{"n_layer": 15, "d_model": 192, "n_head": 9, "n_kv_head": 1, "head_dim": 32, "d_mlp": 768, "vocab_size": 512, "activation": "quick_gelu", "norm": "layernorm", "norm_place": "pre", "norm_eps": 1e-06, "positions": "rope", "rope_base": 10000.0, "rope_fraction": 0.5, "qk_norm": false, "attn_scale": 0.177, "bias": "all", "tie_embeddings": false, "parallel_block": true, "init": "normal", "init_std_qkv": 0.029, "init_std_o": 0.00433, "init_std_up": 0.029, "init_std_down": 0.00265, "optimizer": "adamw", "lr": 0.00228, "lr_mult_qkv": 0.7, "beta1": 0.95, "beta2": 0.98, "lr_head": 0.00699, "grad_clip": 0.5, "warmup_steps": 243, "schedule": "wsd", "decay_fraction": 1.0, "decay_shape": "linear", "final_lr_fraction": 0.05, "batch_tokens": 32768, "seq_len": 256, "doc_mask": true, "train_tokens": 125200000, "steps": 3821, "dataset": "wikipedia_en"}
MLP neurons of a small language model. Each row is named by its layer, matrix (up: input weights) and neuron, and shows model dimensions 0-191. Each number is 128 + 24 x the weight over its row's rms, rounded and kept within 0 to 255. Numbers have three digits each.
After each neuron's rows, "fires after" lists the tokens most often just before its 100 highest values on Wikipedia text that the model never trained on; "fires in" lists the words (lower case) most often at its 100 highest values on Wikipedia text that the model never trained on. A number after a token or word is its count.

L10.up182:110134134137121097111152118117112169112129130088149116142130102130125119097134076083107134151140119138127156128127131081123102125107155106066113147130122089153097136113118126078120134131167146156104121135097162118116168125112136085092126110133158128102129193147132086126117129141163130121109076135099180144141151151110115140140135162116117188108137156132104111141113112095123198131170117132126170140112157164119141103125148147112111121134135152133099191161139128109121108129117128106166092116102128085152126137113120125145121165125143084103107190108136113105156117121120166160
fires after: " H" 28, " be" 25, " s" 21, " ch" 10, " wh" 6, "os" 4
fires in: "he" 27, "been" 25, "she" 20, "who" 7, "children" 7, "chose" 5

L12.up734:133097140103139165171137157099156128110145129155138132168144135133111142122121091147124191137155116133164130151131120133116128142153095135115106143152130129122140084127060131113118157103157109143118115142070096087123113117148134089106138101108123121163137149139118125130136108117093127115112129127103134161105109149089111134102095189123160138114176114137115158060103148097123115145133115087108121085126160156145166059140138102142172166139142185138113099145108110134137132101120126154150137136138157126108147149143160133129150070138144103118151131160122113086117102158131159119
fires after: "ou" 28, "t" 22, " n" 10, " be" 9, " w" 6, "at" 4
fires in: "would" 17, "into" 15, "could" 11, "been" 7, "not" 7, "until" 6

L4.up732:141082136162190105147115122131173138118108141135107192168118103114138109149106138142131163149137114129171132116150075076144151124116140131086054171149118114117136121106130125122130141141143109133165106124081139072115155132140092151109102136151149133134111146161147131152091107124153094133150113105122173166142126162109130112149126121117152127121120099126153129123138138126109154120127128125109149121140132150138180123091169133091124132121129112133132166117136150158120130088093083105160158101183152131058133107138104136122135138133114097123129141123141071106136155135160142103
fires after: "," 31, "s" 14, "." 9, "es" 8, "ies" 4
fires in: "000" 19, "for" 18, "00" 8, "are" 5

L4.up595:124139101127158127129104148122121157144141132123125130142143124115064080106124113164136128115152064123100118075137130168122136119184153129086098116150137100152107122126100158150156144117143138150162112150089137137078137107140125136088140087125088101140178102150108152139123125136118095128089112191126167119118078176154133093138161129141110124132136142153087111167115111128159142088160134132174128154125129152107130158123158146089128144121116116162177130145127086134138182153108115136157110112148143111123125117129102100139127156142149117146109133151118086104101137145168123145
fires after: "," 45, " a" 23, " " 5, " and" 4
fires in: "which" 26, "who" 11, "his" 8, "while" 6

L8.up703:132101118128151123153125135094158164148127104135176123125140099168102113110137100145154129135126122027187139152139129131151131127093141127081115105140128100149144109120120159111123169115170124155118123151104133158091129145130121140104124162146128087129103178167093158147100184141136145122107119119093134096111136139122122094152135160121159137141106167167116144080125139087104095079162102117126113105130182131141122139128136162119176135111168125150142120135130146115147122126117089139106118092147120134094129130148107124138137136131128134058171145152111149120138093109113112128
fires after: " w" 38, " be" 28, " s" 8
fires in: "been" 27, "where" 20, "when" 16, "she" 6

L12.up583:099119136170166123167161148138120172170139113115138135116112099145101144111098116161121095137131083126145136110098156128119131136128116111135117135112121144159134123088124126129148131130165133131147128154104123135149108130109078107088124160159153101130105133187174104089125159080104105147087070165123119137121155110123125150079132124153117135121169114124166105090156151063155141124150157126139099104132161123123121160094106155112137120110112120116112134122119160077119171085157116097105112173131100144102109143151096127132110117110144123158139144167108156090126122114088143086
fires after: " f" 46, " G" 17, " g" 15, " s" 7, "g" 4
fires in: "first" 38, "green" 10, "government" 7, "female" 4, "great" 4, "females" 4

L9.up708:155121135161124150161096118117142132129137161087156170174154130146117141128135158136124108159083108121164132121135104103130194156152136132149065139120087125132127150109143132119111137124156078131119142131116137105125098148142173107100116115134100132136130133108129094093104102133101091143144122150141099133169143160158128110102126116123115088121125098126136140135201124142108188128101121127118158090163109109115150156141129146097118160122140103169113125153143084145113127104164105103166123117124107106142181116108087145129149133178160095128125135094135086084082129100124115125
fires after: " b" 36, " B" 24, " wh" 9, "B" 6, "at" 5, "ou" 4
fires in: "best" 28, "between" 14, "which" 9, "bacteriologist" 6, "bach" 4

L9.up580:115126112140127134101086154111131133160134125111125138141156084165094119188132110176115124145118131130146097102092143116122171136153130113101122121133154162108161121114092123134124127168131114145149106126141097139103134157189101108147127117141092141106118152112134112122127124114104131160118062117080129140130147132109134152132118181122094155108125095151094146122149109126146169072165148142132168112115122126152153157121107125091186139145128148136137110141095108153149141107149093109181099098162110109100129101125155080080149118116141112142131122191124109088085145138132157130
fires after: "ou" 28, " m" 23, " c" 16, " F" 8, "iv" 5, " n" 4
fires in: "would" 17, "most" 11, "may" 10, "could" 9, "cost" 8, "university" 5

L4.up438:158094136157149111172133127106152163112115121133130118117128113131183108110122106187092134126156138121132143135120118097123132124114136105094117160127134117093163126123117123114126139144159060138105142144136091150116154108147097107092098193118141118148111109182131132129108136138094092154145117115142130127212153154117148152157100124136141150105140103096085183152146141071107138165138144109121152127132130118138133122148113122130183132134169118124118112148143120147137162123105124095134112093125132138110156119132112103151121106147146117120125154102110142166127104145106207190
fires after: " be" 38, " is" 9, "s" 5, " to" 4, " h" 4
fires in: "been" 32, "is" 6, "are" 4, "had" 4, "being" 4

L10.up554:181073103151198129163101102140092127098116157089155165099112122137127116154152135131106119164141110154169114127122132129108180163143136159101114183136118105159142134109138130153128142137113142126106110160115126111138141134131070152100139149169129115082138159143090128129150137094090127104135112097123102130167131132127124095118144168123129103104138163155141154115167152123132109148162123148094169109137132107141168100150166123090156137123087104133139110130131099119109135109123138127123139127170127115125125105121136152124133132163152109093064110113114121131074093088169133109
fires after: "I" 36, " I" 19, "." 12, " n" 11, "|" 5
fires in: "in" 48, "it" 19

L8.up750:133162082148105125111163104110101125153107111121144137096141158122129105142088076148105114121134136112108120118133072126150128123163092103102148140162110171139105162126151141141145108158123126089114121118145123117160153126122112134115085122157128112145133146113141136141107124127151083111163082135110094121123125132132135154139177091135157129074109164098125115137124173094090156139156150126135170122087135143126193135142159148094118129099135144121149174137085137078103133149111152126132112045109082122091123159100127124141131135146118153133149157141130147098141116103128136179
fires after: "as" 29, " se" 21, "p" 10, "ag" 9, "o" 8
fires in: "season" 43, "football" 12, "league" 9, "championships" 4

L10.up72:100152149168150130157130069121132181146144143118107096125123132113143157121098136112070175103110051118135116127107132149147113134147103059117121147144116116141141103121124121107162111122129129106129099133070124117129095141098087131140111143121119150169149160130140114137141088130106138148134113177139157098128131174131122097158105143121092152104112133149145174139145140125102106129143134127166107152147129132146145131084165145116223107146143141120140129134138125157117114114140140097106098147125136139076090141126141129146129102124136170135103111159151143114071139112145103124
fires after: " o" 34, "he" 19, "ou" 13, " w" 12, "ard" 6, " al" 4
fires in: "where" 21, "out" 14, "through" 10, "over" 9, "towards" 6, "when" 5

L9.up175:138116151145139111101109137140157115157149156077158141143145122122127113128078125183136132139130099114144124105106125100167142133126129131090062129134135134102099114121106129127114113142116097119150126171148109142166160155116074151127129163070134172136147155112149170136114125098095140117156103107111162124138124130117168101087137149121126116075123126129111139135176151126161170101162121102138140140098152123101138162127100125095145134124132135150130131109120131152150135115096123113154103123196145156146111129138131125104145137116149117136139161132074077114139162048163105090
fires after: " al" 63, " b" 16, " v" 7
fires in: "also" 27, "all" 15, "between" 7, "alloy" 4, "album" 4

L8.up48:162123137173113142151109124096151125132120137140153126125137084135125149145110117137105191144128119134143143141108105120158140128172126093124072145166120124122120133159112128127132108107103138122165056120129148092100109120149093125088143157109106122142149173136122143147131133128128095124128075127137117169138117163106150137119135165107133094104130133149111128088143131130087168118124112108105153095121150113113166115110150151100173169138160119138116155157135109148149106106086131107148115085174176118096134129120089120127106117128174067176162141123128085126094118072125154119
fires after: "ou" 41, " c" 25, " H" 11, " w" 7, "," 4
fires in: "would" 27, "can" 19, "could" 14, "he" 11, "was" 8, "will" 6

L6.up449:137092137137118149119120148086093098098120131106111130151108121133126130183108133129140097162101133094151131110089106111139137156115119140122119105147111136126096122112133107112113100201130130141124100123133106119134122162136078086135101141164137117108164145103156125182121131094137085123157118143144143154112161144136113099149165159101094125131112132156117131154136140138126153136120094139156153164104120195150132159056184127143118121112149142158143147125077158123140107085102127138144141141140139116150139130157142153120136112138167155148164136085126086073127085140106108087
fires after: " the" 41, " The" 16
fires in: "they" 24, "there" 21, "these" 10

L8.up31:134098130142112149156040113131151157114119097101155155134119094147143121121092099149156159153107151130183095119144105105097124115145151131123122132095147186128149123133089129151117131146151112088150135115139126112128126128140125116110134143124129145157108164159090164158115152159124131143154120105145198138138148151142149087116106123130121138109121147116121123075177141117097144081134056122143131085148159114130153129137140140154126110114150121162116145147179123165155128100103133087103121152142161113138181149139110134133087131144135121124151122099137089091138137124116169094
fires after: " wh" 19, "s" 13, " b" 10, " l" 8, "id" 7, "ot" 4
fires in: "which" 19, "also" 13, "back" 9, "video" 7, "lost" 5

L4.up702:147136108131190125119071115101148140176135124118126156165145118129147158156096110108124137166140147143154135116105111121151137140144128139114084113124126139114097112126109145130077144117124066109126115159086116087124176111174110154105164151129103150118149113119152111154139135120116130137122111151105131157128130108067176142147120141129137176097141126129116132081167117117131157152146150099139123105111169146140182115147110119151171138114175130158126144137117114093155130122097131094159114124140164111080152086102123138130139071153146128123175153097137086129132134144142138083
fires after: " be" 24, "es" 22, " al" 19, "s" 8, " is" 6, " as" 4
fires in: "been" 24, "also" 19, "such" 6, "issues" 4, "telescope" 4, "description" 4

L8.up391:107116167168126139121129116080094137155171162095151120164127137134108137165134146157104179138129150055130120088084145124118136125099132110106106151124147138101103138118097105092114161149112125098151108126096128151126139135091150096145132145104120137156110136120142150136100153146118137130083097137142126153136124169127169107151092116126175098130109092107096141140175135124107077109125135160140146127107115107149117156101120136133197131124146168129168127121119127136135117123121094116157090114146089089154131104162141180114146119138116100087175138107132096117105164127145155155
fires after: " m" 49, " M" 14, "ar" 9, " d" 5, "M" 4
fires in: "most" 12, "main" 11, "during" 10, "early" 9, "murder" 7, "methionine" 6

L8.up742:162112175172143136129052113090106148129135180146146131107126116104105142106085122145101156166161110123141153137129101120126136147102124102109155153153104128115131121106133112138131179104148112110200140157093131103135147135107091149108150171099109140154108148130129136103111142114091113101119143144127114125116138083100179085159118129125099119086135129180109143129133149129063125130092113117122152124097167130125183119112137115114121193121167107096144156153129114125131128103133124079160151131146110130134165099138136120116128100134163121128145149114140121105116135088155121107
fires after: " H" 39, " wh" 19, " he" 7, "he" 5
fires in: "he" 43, "was" 21, "who" 19, "began" 6

L8.up0:152170109157121131119111097103154112127152092121119132163134124169131076133114155127113175130138154097164112113137106170122136184112128148104081127107141119115123108122155102123127119102096109149134147123088137143173128175156110166133111109142096151126127122168130120160148193138140085156116082138132131195155168099109179139129130106110099127099105101167110136113162133074166158117176131150147134104095101106126134155139138127087126134092134129127135141104093095166122147087118127121154123114137123110131136148126135137124146121168141109119137148106121116080105133094144139092
fires after: " B" 33, " b" 29, " F" 11, "B" 7, "b" 4
fires in: "best" 37, "back" 14, "festival" 10, "backing" 4

L9.up643:154090130152103110115073149060090120161114125136147142136139114128119104182123133136133140193150102105137167126111101123138122119149104118104134164097115124111129150150119117129115170146134121103126129130128102104133115121091138143126130118145148141174143151132146102187138127126098132100121099147137145129114127164137103075165108165114129152100144094128132125143148139122134111093132108153139119075088162160141123150138203141127133143139131134144174161124144123120127122123161109130132123113123103111079112115156143196126196138186090088100114117168138127130131138098144123134
fires after: " in" 42, " In" 25, "as" 8, "n" 6
fires in: "international" 24, "the" 18, "eastern" 8, "interest" 5

L4.up439:130147153165104157098135123117078164189186157129100096135081134150113110115111134135118117107144111132114144111123138127107147120148108164113130111126133101127146070081135098120133185132148144109139116126131110118095138199111148122067110145128115136103119135148121128120165108118143103143100136126130106195134104102101113136090125120139085173145128140163104111126143132123142131119146084149157135090088108136112123111122122177112134156123123154114137183146149107124143154104126090139154076139161139123138125103145135138129133108143087077155151163150113115133125181107126144110
fires after: " was" 17, "s" 15, " is" 14, " " 12, "," 7, "ame" 5
fires in: "a" 30, "also" 13, "being" 5, "before" 4, "until" 4, "appointed" 4

L8.up147:140133139116131136115089157094099172133086110100161126135115123144134108127129109124142129160102082146119137144120141161139160148146142113079139177110083120137099148116110121143138157133107104073171103121136168104130083109142140184122155113168152136132108162126136163105144142128083103148084130135118142126142126116154126134129140104117130091149122123160160128117174143130105146110151115138082111119115102132182176146110157139096112164111117119146127122129109135114179137139123118094126073174140130117103200104135116141161133135155140122152112138077122104131109068104118147113
fires after: "." 35, "," 9, " P" 7, " H" 6, " wh" 6, " g" 4
fires in: "in" 33, "it" 14, "peter" 7, "his" 6

L5.up716:104119143147156159147116126145131195124144135125148136150121062130132109121134122164104143160146103147137124128165125100171127131095148096100115133148097081115146110123133131144133159083157142136140096110129146115112124104122150086106121132141124127104126124146111105110119149132138103113071135142155115170108136121109130094156107133135081139108136134154096106114161116116145112121156123139138117135105096108131147113117134148104131155114171159116122163136135093124098155133114110104171125075169146083134152073134115153093142134155143137100097127086134153085113125111204212127
fires after: " H" 64, ")" 18, "," 5
fires in: "he" 61, "is" 17, "was" 5

L8.up396:134107135185150115102084103142134159117111182081137147124089103156120150108100134136162170143125122109122118107095139114100160108137169171114120117127109129138170138116124150137124155151150126119124107104118124096090124126080141123088167134155143119116154185105127148152104108126101104150138110120098161120134143191117113133110135116084129116148119161131087136113132155130104138128090102115106141133115153149135182104125105134116109127117153157179099165138110107119158081124115144128156101137164151102118173134124171136095084119127161112096132157102151117105102096088113150101
fires after: " wh" 54, "s" 27, "e" 9, "ow" 4
fires in: "which" 39, "also" 27, "who" 15, "however" 13

L4.up743:127093159121135152134103137123121130134114130104148172152109084141097139132131149141161126122151101076130124118131060110122162098107157174121120129106112111151135156092143145178098117160157049144130121130154106079133140181152137116112100112124091142085124107134172110135100125106111076105140106127076131137143158106120104140133159119122135152143129137125114152111172163131136144118131080125113154140119133168126130163106162136120134134149135106183176142138127148122131124082127121114122167173138134108126152102137131092101130140136128095117194149139123109113125106130112143088
fires after: " h" 25, " the" 24, " in" 17, "ir" 10, " In" 4
fires in: "have" 23, "them" 17, "first" 10, "institute" 4

L5.up3:136157120168107144104156076157092122134148138116121139115149131142103115111099123139107131133135166088130108116155145155149108099137105160132092155145157125144105089118145122105089125146146074145121102126090110131163166152100136125106116137116154133112101148150188118093150100109090088099143131147127157144121099149097160113125118145133135153137166136115116145132145131105118130132137098138156121125069135192141179108134172139131158160118148155122083127146110103131111117110152098127167116180083096124135151105162149124115144100129117112071127131119135162171146162093096133161
fires after: " was" 21, " be" 21, " is" 8, "t" 7
fires in: "the" 28, "been" 21, "country" 6

L4.up601:107127140179134134102085076113148159123164147111128154160143105131105123117157117144123128147129123054129136093160107111107154127124173141155142161129116110150154054116103114122155136109157091146149094126109133100151125158150133119080119111122080122160106125162142129111103119114109073101113141159112126138151114175099103100110151141108093149094119149186113171126137122135122183080145169133129117126086156146124127124111141154097124144127139150146130159166121111121118123143152151119168083123139133135132161148088131115113120130097078106136138132110130167127103104144130134140
fires after: " was" 23, "in" 14, " were" 8, " and" 6, "e" 5, "," 4
fires in: "nominated" 14, "began" 11, "been" 8, "being" 7, "released" 7, "before" 5

L10.up353:148132087146125158136161114118083104149135131143168138143150097147123104115154134142174085148144140127144136130125137072151161137107164156123116135088114089146132130079099134142113209125141147103135076105139138127104128115099120129103132101127105096147161130140153164131108186114116135123108123138110145117147139125128139167150130146122110130121121118119098122123132134150130165114125095124139114113116086107164108135186124159143119134104158128149173160127144132096121117147117111152140128135125104099119167083185108204110115161111096118114125160136068137089102140080111121135
fires after: " J" 25, "an" 21, " S" 16, " Ch" 8, " p" 4
fires in: "july" 22, "january" 20, "chandler" 4, "chandu" 4

L8.up256:159121130138122144147095127118122137112108149138160094094095067129130116113130086117151120115148126148097164130101096103112111142120130107146115189125081102140129121133102151150157121143135146103147118146131085123111139101116104102114132148147131124139146124121107112149153149137095127088150108104162108139130144154072137107132137162131080183110141152135127177084186136132110131122146138096140147128142163159142170149113113177129138155104149126132134194171135099130125102104168123128128086065162103102129125139128162135133158144145104125144148184125141129118140098067122142123
fires after: " H" 55, "," 19, "==" 8, "re" 6
fires in: "he" 80

L4.up466:132116090141156108156096100089128130142151140136121094160138148113167141100055105124107167177136117117153115120107109150105104130132108123131119145133146090201140121105138149085107106139143085137171117138124158124123120124158122118120128121138105160139119132156136108133112088127109130126087149141098109134127148141071149140133112126108145114150148158170112165125143174092078172140116122101094137128134125139127117169145140163123174163103168128114123107169110117111133113094078132104134109112129169119130109147125154135146118056135113101101187131132163122136108132116125149156
fires after: " be" 33, " re" 8, "p" 7, " f" 7, " al" 5, "ran" 4
fires in: "been" 33, "released" 6, "found" 6, "transferred" 4, "also" 4

L3.up76:118135081153140133142124138130129125132136146130089137100129145091130113152167146147153142133117100123111137115154107131161171152159121131125086122120107122170095117076127172127125133132124111165152122133118100147096169123160136142106103127131151088109160128160154129160158149113126117101108129119097091182154132138090144093133143143117088182122121123166134127135154133086135096133154136143169117114100121150125125116111114177128107129107093161126121150107093162075144212135125100106141109110150115083130121094107099142116178124148119093082119121142134115117113150146174142174
fires after: " (" 31, "," 23, " of" 5
fires in: "born" 28, "which" 23, "who" 22, "whom" 6, "while" 4

L8.up357:106110162185145136156079098148133142125123151119118132129155127112113129092147126136144101102150107092104149109159113120145096095092093104111147149110113107152161155133137165145120146141170112121131128162092129146124126199102134138115112133099112118160144113132130151144106163119178121084142112109115130106135162130107135136120107139119136156133136141193090170154161138102131081094164130156134147106081122134139175123109150117111156130144137143121144133160131101107142115091129092092085072124110105097109104091136146152138156067158155153103135164153114128119108144126139153132
fires after: "he" 52, "e" 9, " M" 7, " E" 6, " con" 5, "ou" 4
fires in: "where" 25, "when" 13, "and" 9, "may" 6

L9.up16:106105121111125165145113121110109130125121126108135127131110136146111096154121120125134142138141141074115091171129146095114087103185159153092118126153088112131106117129077122096132109153156122126163064129153177147081131127120116119162172138124116113158112134131138148157117149134132125120085116127151174100119116141143142120161135103124160150120137165119129178116131124088126130141113079123117109104091070145154176114155127135146155158126140148143115139171083181125134151071082133137151136161121121138133129120146126109100110100119131142116132122088129078124110142152123199133
fires after: "ir" 42, "r" 9, " E" 7, "id" 7, "ar" 6, "em" 6
fires in: "first" 30, "third" 12, "warwick" 5, "wide" 4

L5.up706:106126168145105168131153108081104158138192132114136168162131136150116106136124124129137134202147165112142126124146130124124143172104144100149094147116118099127132135137118117113130120134140093081139128135111140109125122126113114118076131108151148122157142100151171102132146118089154099101123106160160166152163129158070121119112095127095156123121121147124124103132146131144120139072111124145139110097102138139174143121119197098133143092105173133169122149119091119117078112099143137140103110151148150115120128110174108167107106106123099086090150133135110145120097169104108144136
fires after: " In" 21, " in" 21, "f" 15, "es" 9, " Y" 9
fires in: "international" 19, "after" 14, "western" 9, "year" 9

L9.up307:160065145175135117155117108117141165118133129100120119169118063117114134133144124144086118139131116114145107092138107106158132097160136104096123104138122103138120145104146141116134157136164142081138148160112102125104142110156133130110128119112132121122121127146123153128124106109107150130152130113139134140142150154111122122143124149111096131085104151141107149141174119142079135129138130115163193120128107136127199114133132112122155140126117137146096146131158091139187127075160112126145126098160125117117169150169129125155097068151145085104123129106126092125110135055096194107
fires after: "he" 19, "," 15, "s" 11, "es" 7, " wh" 7
fires in: "that" 58, "where" 18, "with" 12, "which" 8

L8.up309:116127133138162144138074139143132127148118192117160135146130083136099113144129161129082156150146094107166141092151119118149100102133140128097108178122115103145129121133123144107132172152093106124154113120130152077127163141118084130132112115094104072140103136122136142093126131126103110142135118169120126165143137125102142112122122126127145093094140121141128099127162120076105141112121144117143183126121093134160163119140151145104167155101137094096145160150115117122151149090130139098144152088201137134119172127112088145165148134123121142125147146092095094071093116102148140124
fires after: " m" 28, "ou" 13, " b" 9, "." 7, " f" 6, "he" 6
fires in: "most" 24, "would" 12, "between" 8, "it" 7

L8.up335:121102108164121153117125098123104137141106182141119136164121110153123134151100127148096135157155155088111136119141118108165110105142109124074089139158121076127133135088146134116142189159112134124142091110120104096135155121171111139137070126121133111139124133177155133151100127100139106154133126115119144160129151128152137117186176142122151127126123127116122127119152146107124121104175136134151142149108138156158144121109118151128127109116181103121179175167114116104158118062092136114143129119159118070094147140138117099102099118178145112087135151087107150123125127138148125080
fires after: " m" 37, " re" 21, " t" 11, " ex" 7, " T" 7, " com" 4
fires in: "more" 17, "received" 15, "most" 14, "except" 7

L5.up252:114129132169121104157123124102101125126111102140118146141124115145130102158151119143143113132124179112158108138095137121107156180109145136109156129127067136145103156103129145098159131112131091119084114131150148126144130113155105092168091125166179098152135114138162110135134108099108145133140100155134177098122162133054141130185131114105148190118154111161096180139123145106129137088177105131116115129164170117152166183108143111125127154102119120142139142138126163109106110128137119131107130110119144133114104116118146130095106123122141116126115190130152103101122091108092158096
fires after: "." 76, "\n" 8
fires in: "the" 73, "there" 4, "they" 4

L3.up732:121135083143148144124126121121133133123132153121087162137168112126156144191114091127106162138135105112129148128111122124152143140106141119074061162141099116148120115143112124131136189127118138116187121110164116142112141133110134126126110150113123115119109129141126102124134145097127089117143113138095165143153183147096124117143110089070095147142113133144101133113170144147108114102124144155134108129087141154195166128130151157160143110121128116154150160164131113129160158093096133112181128098110125063104125105128138118113150122150119065108143157093161133153108155098135116118
fires after: " (" 21, " n" 15, " s" 6, "ly" 4, "ary" 4, "," 4
fires in: "2020" 19, "20" 14, "2000" 11, "near" 8, "search" 6

L9.up80:111136136150104106117190105097087097166143130105148152149166088120081151129140088138094146110133103095121128063070119128125122112143122110162084111131103088136070100142136095104144144126138102122133148160090137142135143164166085114123087148110107126178138155123124111143134182126098146095111109147137132108151131159119158086133146130140151171113154131174100146180137127133117150126149126148138144139166096136145144151102152136159155112106133152139181151142118128116108129106092137139145116124144080141120167137127133150122128092129095109097134134129140137129123165111110102119
fires after: " d" 29, "g" 15, " m" 13, " w" 8
fires in: "during" 31, "against" 9, "murder" 7, "where" 7, "again" 5

L10.up245:162109115152149145118122123119127124110111156166179159188123118114102117096086109164181108137145084156133155112121162083162113160132133123074073085132162095129155095116153142129111109161109130133100088131149099100133169139155121131122110152126091060141133154153138098154147120121090121153153152120128128085131130139131144117129106155146147135109153121145105118149111121121136147138124118126146109142116118138133150116116152107159134143128113149122152121126110138092122105082122112124157132137116152138122153067128089152100202100143143118100140182115120118151121180100147114118
fires after: " al" 38, "," 19, "p" 6, " ex" 6, " " 5, "t" 4
fires in: "also" 35, "as" 13, "all" 8, "executive" 5, "economic" 4

L6.up32:150075063119173146155117096103110106184128134117109144178142098120156141142128120131133148128117168151122120111108121124129125125165109121084104127171112148135113135119125169112125140122118091117093094121120139124107155128148119132141148134155124124132154158133153134143128136108122120117097170138113111144199158171105104167131150175125082109124120098108115140124143138134088107157158120115140136079144152130113110105100116143113158138120183124123142141170147134164080183128085126148133180098115110142103098070146126122160159110155134126126118098123087144159098124098137148127
fires after: "I" 50, "." 14, " with" 4, " I" 4
fires in: "in" 61

L4.up427:119107132129148148148135122161138145179108129109174116125119075093118141108097144135100175128116104098156136087129117101152157126096150147092132153116144090146169083101147126148122124153156140105137124080095090078128148171121119153091125167136145148145146103166183128129099095111114136117127110182108097145119123191116181130133133137084092113130126152132116123097156133076122101131136135168147168119115110157158129106104127155128157132116144153121117140138127121126122131082106123101154098110141136111135142061124115127114122096117116085107130150109137138143158167107143127135
fires after: " is" 36, " was" 32, " were" 8, " are" 5, "en" 4, "ame" 4
fires in: "the" 43, "a" 15, "also" 6

L10.up35:116102128174164149146077158110116161101115119130148114138080097138145108082134129130109205139149162130137075143127107107115125112168104142108166133167132101095165126140133147135117126137191125108133126156125151099141137136083115112115138148157150161112140093127143123117149126098098095093102155145092173146145129138093125094159147120119182103107149126137135128143104167087116095126139110126124137117135114151126173156088139106123164166114119135126109192125102143166143131099122113117177131182094103140093131134160134108097121144116123109118116136122127126130118128166118149118
fires after: "he" 31, " w" 15, " a" 9, " W" 6, "ust" 6, "ou" 5
fires in: "where" 26, "won" 14, "awarded" 5, "wife" 4, "house" 4, "the" 4

L9.up6:161139137171114112109090094152154119165160106107148100109141099147143103125124112141110152140153089129092130156126137110072143158097138085132104125135078118119101103095121133127155114136146129163131132101134133106070157149092115122092152185159096110121112199113132126142112142122130114094157063105130121115164131162139132100134116177111098137122131128152124106084095137122126144109148134103101163151144184124119136150080152120129151143143128150152090133162124126152142142097128143100143121127151137097104129161121134156115109128133147119146138178150126151110169086102130153158
fires after: " H" 57, " S" 11, "H" 9, "S" 5, "," 4
fires in: "he" 72, "she" 18

L3.up432:141121115131150130144093090084131160127137139127157132148101121156155114112116090161128127179117134115140116119128129106132151167094135121163079183123077125152111115122123161090153133149102135113158146115119110127124124194125145149136090085127163142148132149115136089121113123109086108138107112141153124158146154132123099137143129136080111114098124158123171121135141131125149091064170123159103098104135138149196132166124188125100114112112155120134133199139093105108106130106138122125118124142114139111084128097128107169153125096122121099110116138123140128098123178154146100125
fires after: "y" 23, " Y" 18, " n" 13, " s" 10, "es" 9, "p" 8
fires in: "year" 26, "years" 15, "research" 9, "search" 9, "near" 8, "date" 5

L12.up594:141115126116170107148080101096136166123138155148144131124172111142150118063110140158114153136128108102133126140111113115110083155116144092123127113167137134156138085094092115087132133130120124122124145178080145119116167096100130141114137170136113118149128145135136153115111122158120101134102123113093110154097110124088129128142101140147160099121147138124159161150120137120135128152104122094141142108096132163177148134145152096112125154099145114138107160133133117141164124129122125062126108173153086132117135101153136122150133083134122118076097120108149069134100131124086215134
fires after: " be" 39, "ak" 8, "o" 6, " " 5, " to" 5
fires in: "been" 36, "a" 10, "took" 4

L9.up476:119117149169170111141102108102083133161133125092096149110132091129135096142106109158120148136160110144132147150118151081094127123096139105112132129107091137133123130110072137101120147151155099113169126115080117110089152116131112139144139142127113107146177149116133150133120122122140127163096095163140140131202138129107130140173125119111115151147149121142127175118164141094052133126119117089135193115094121116158126152108121111141172111123151108118120145110141115155144114097133151086161128145124137125132153096160139150140137086159127098098121137070128105135083115131107178125
fires after: "." 33, "an" 17, "\n" 13, "," 6, "h" 6
fires in: "a" 23, "many" 17, "as" 10, "this" 6, "at" 5, "according" 5

L8.up35:166093119132145172108051131180117137121144163144132124205124074118137136161108103136099137173137105113146152130113136102122120112134178101133123128112142108128114129101113128139122163134156138149167069139153120132123102135129135121106136111120111114148168163164131127108128129119134126087096066131118118087134116135118107125124133149114139114138152089109131156130137132124097138092134124124131169106086139121130167109139182131110114126130144129131162133159146116079130118101130085131182138096183111150132150153156076155125140087148097112126140178131173121115111155122144130131
fires after: " m" 21, " d" 20, "." 13, " D" 10, " b" 9, " f" 7
fires in: "most" 20, "department" 12, "became" 7, "four" 7, "he" 7, "because" 4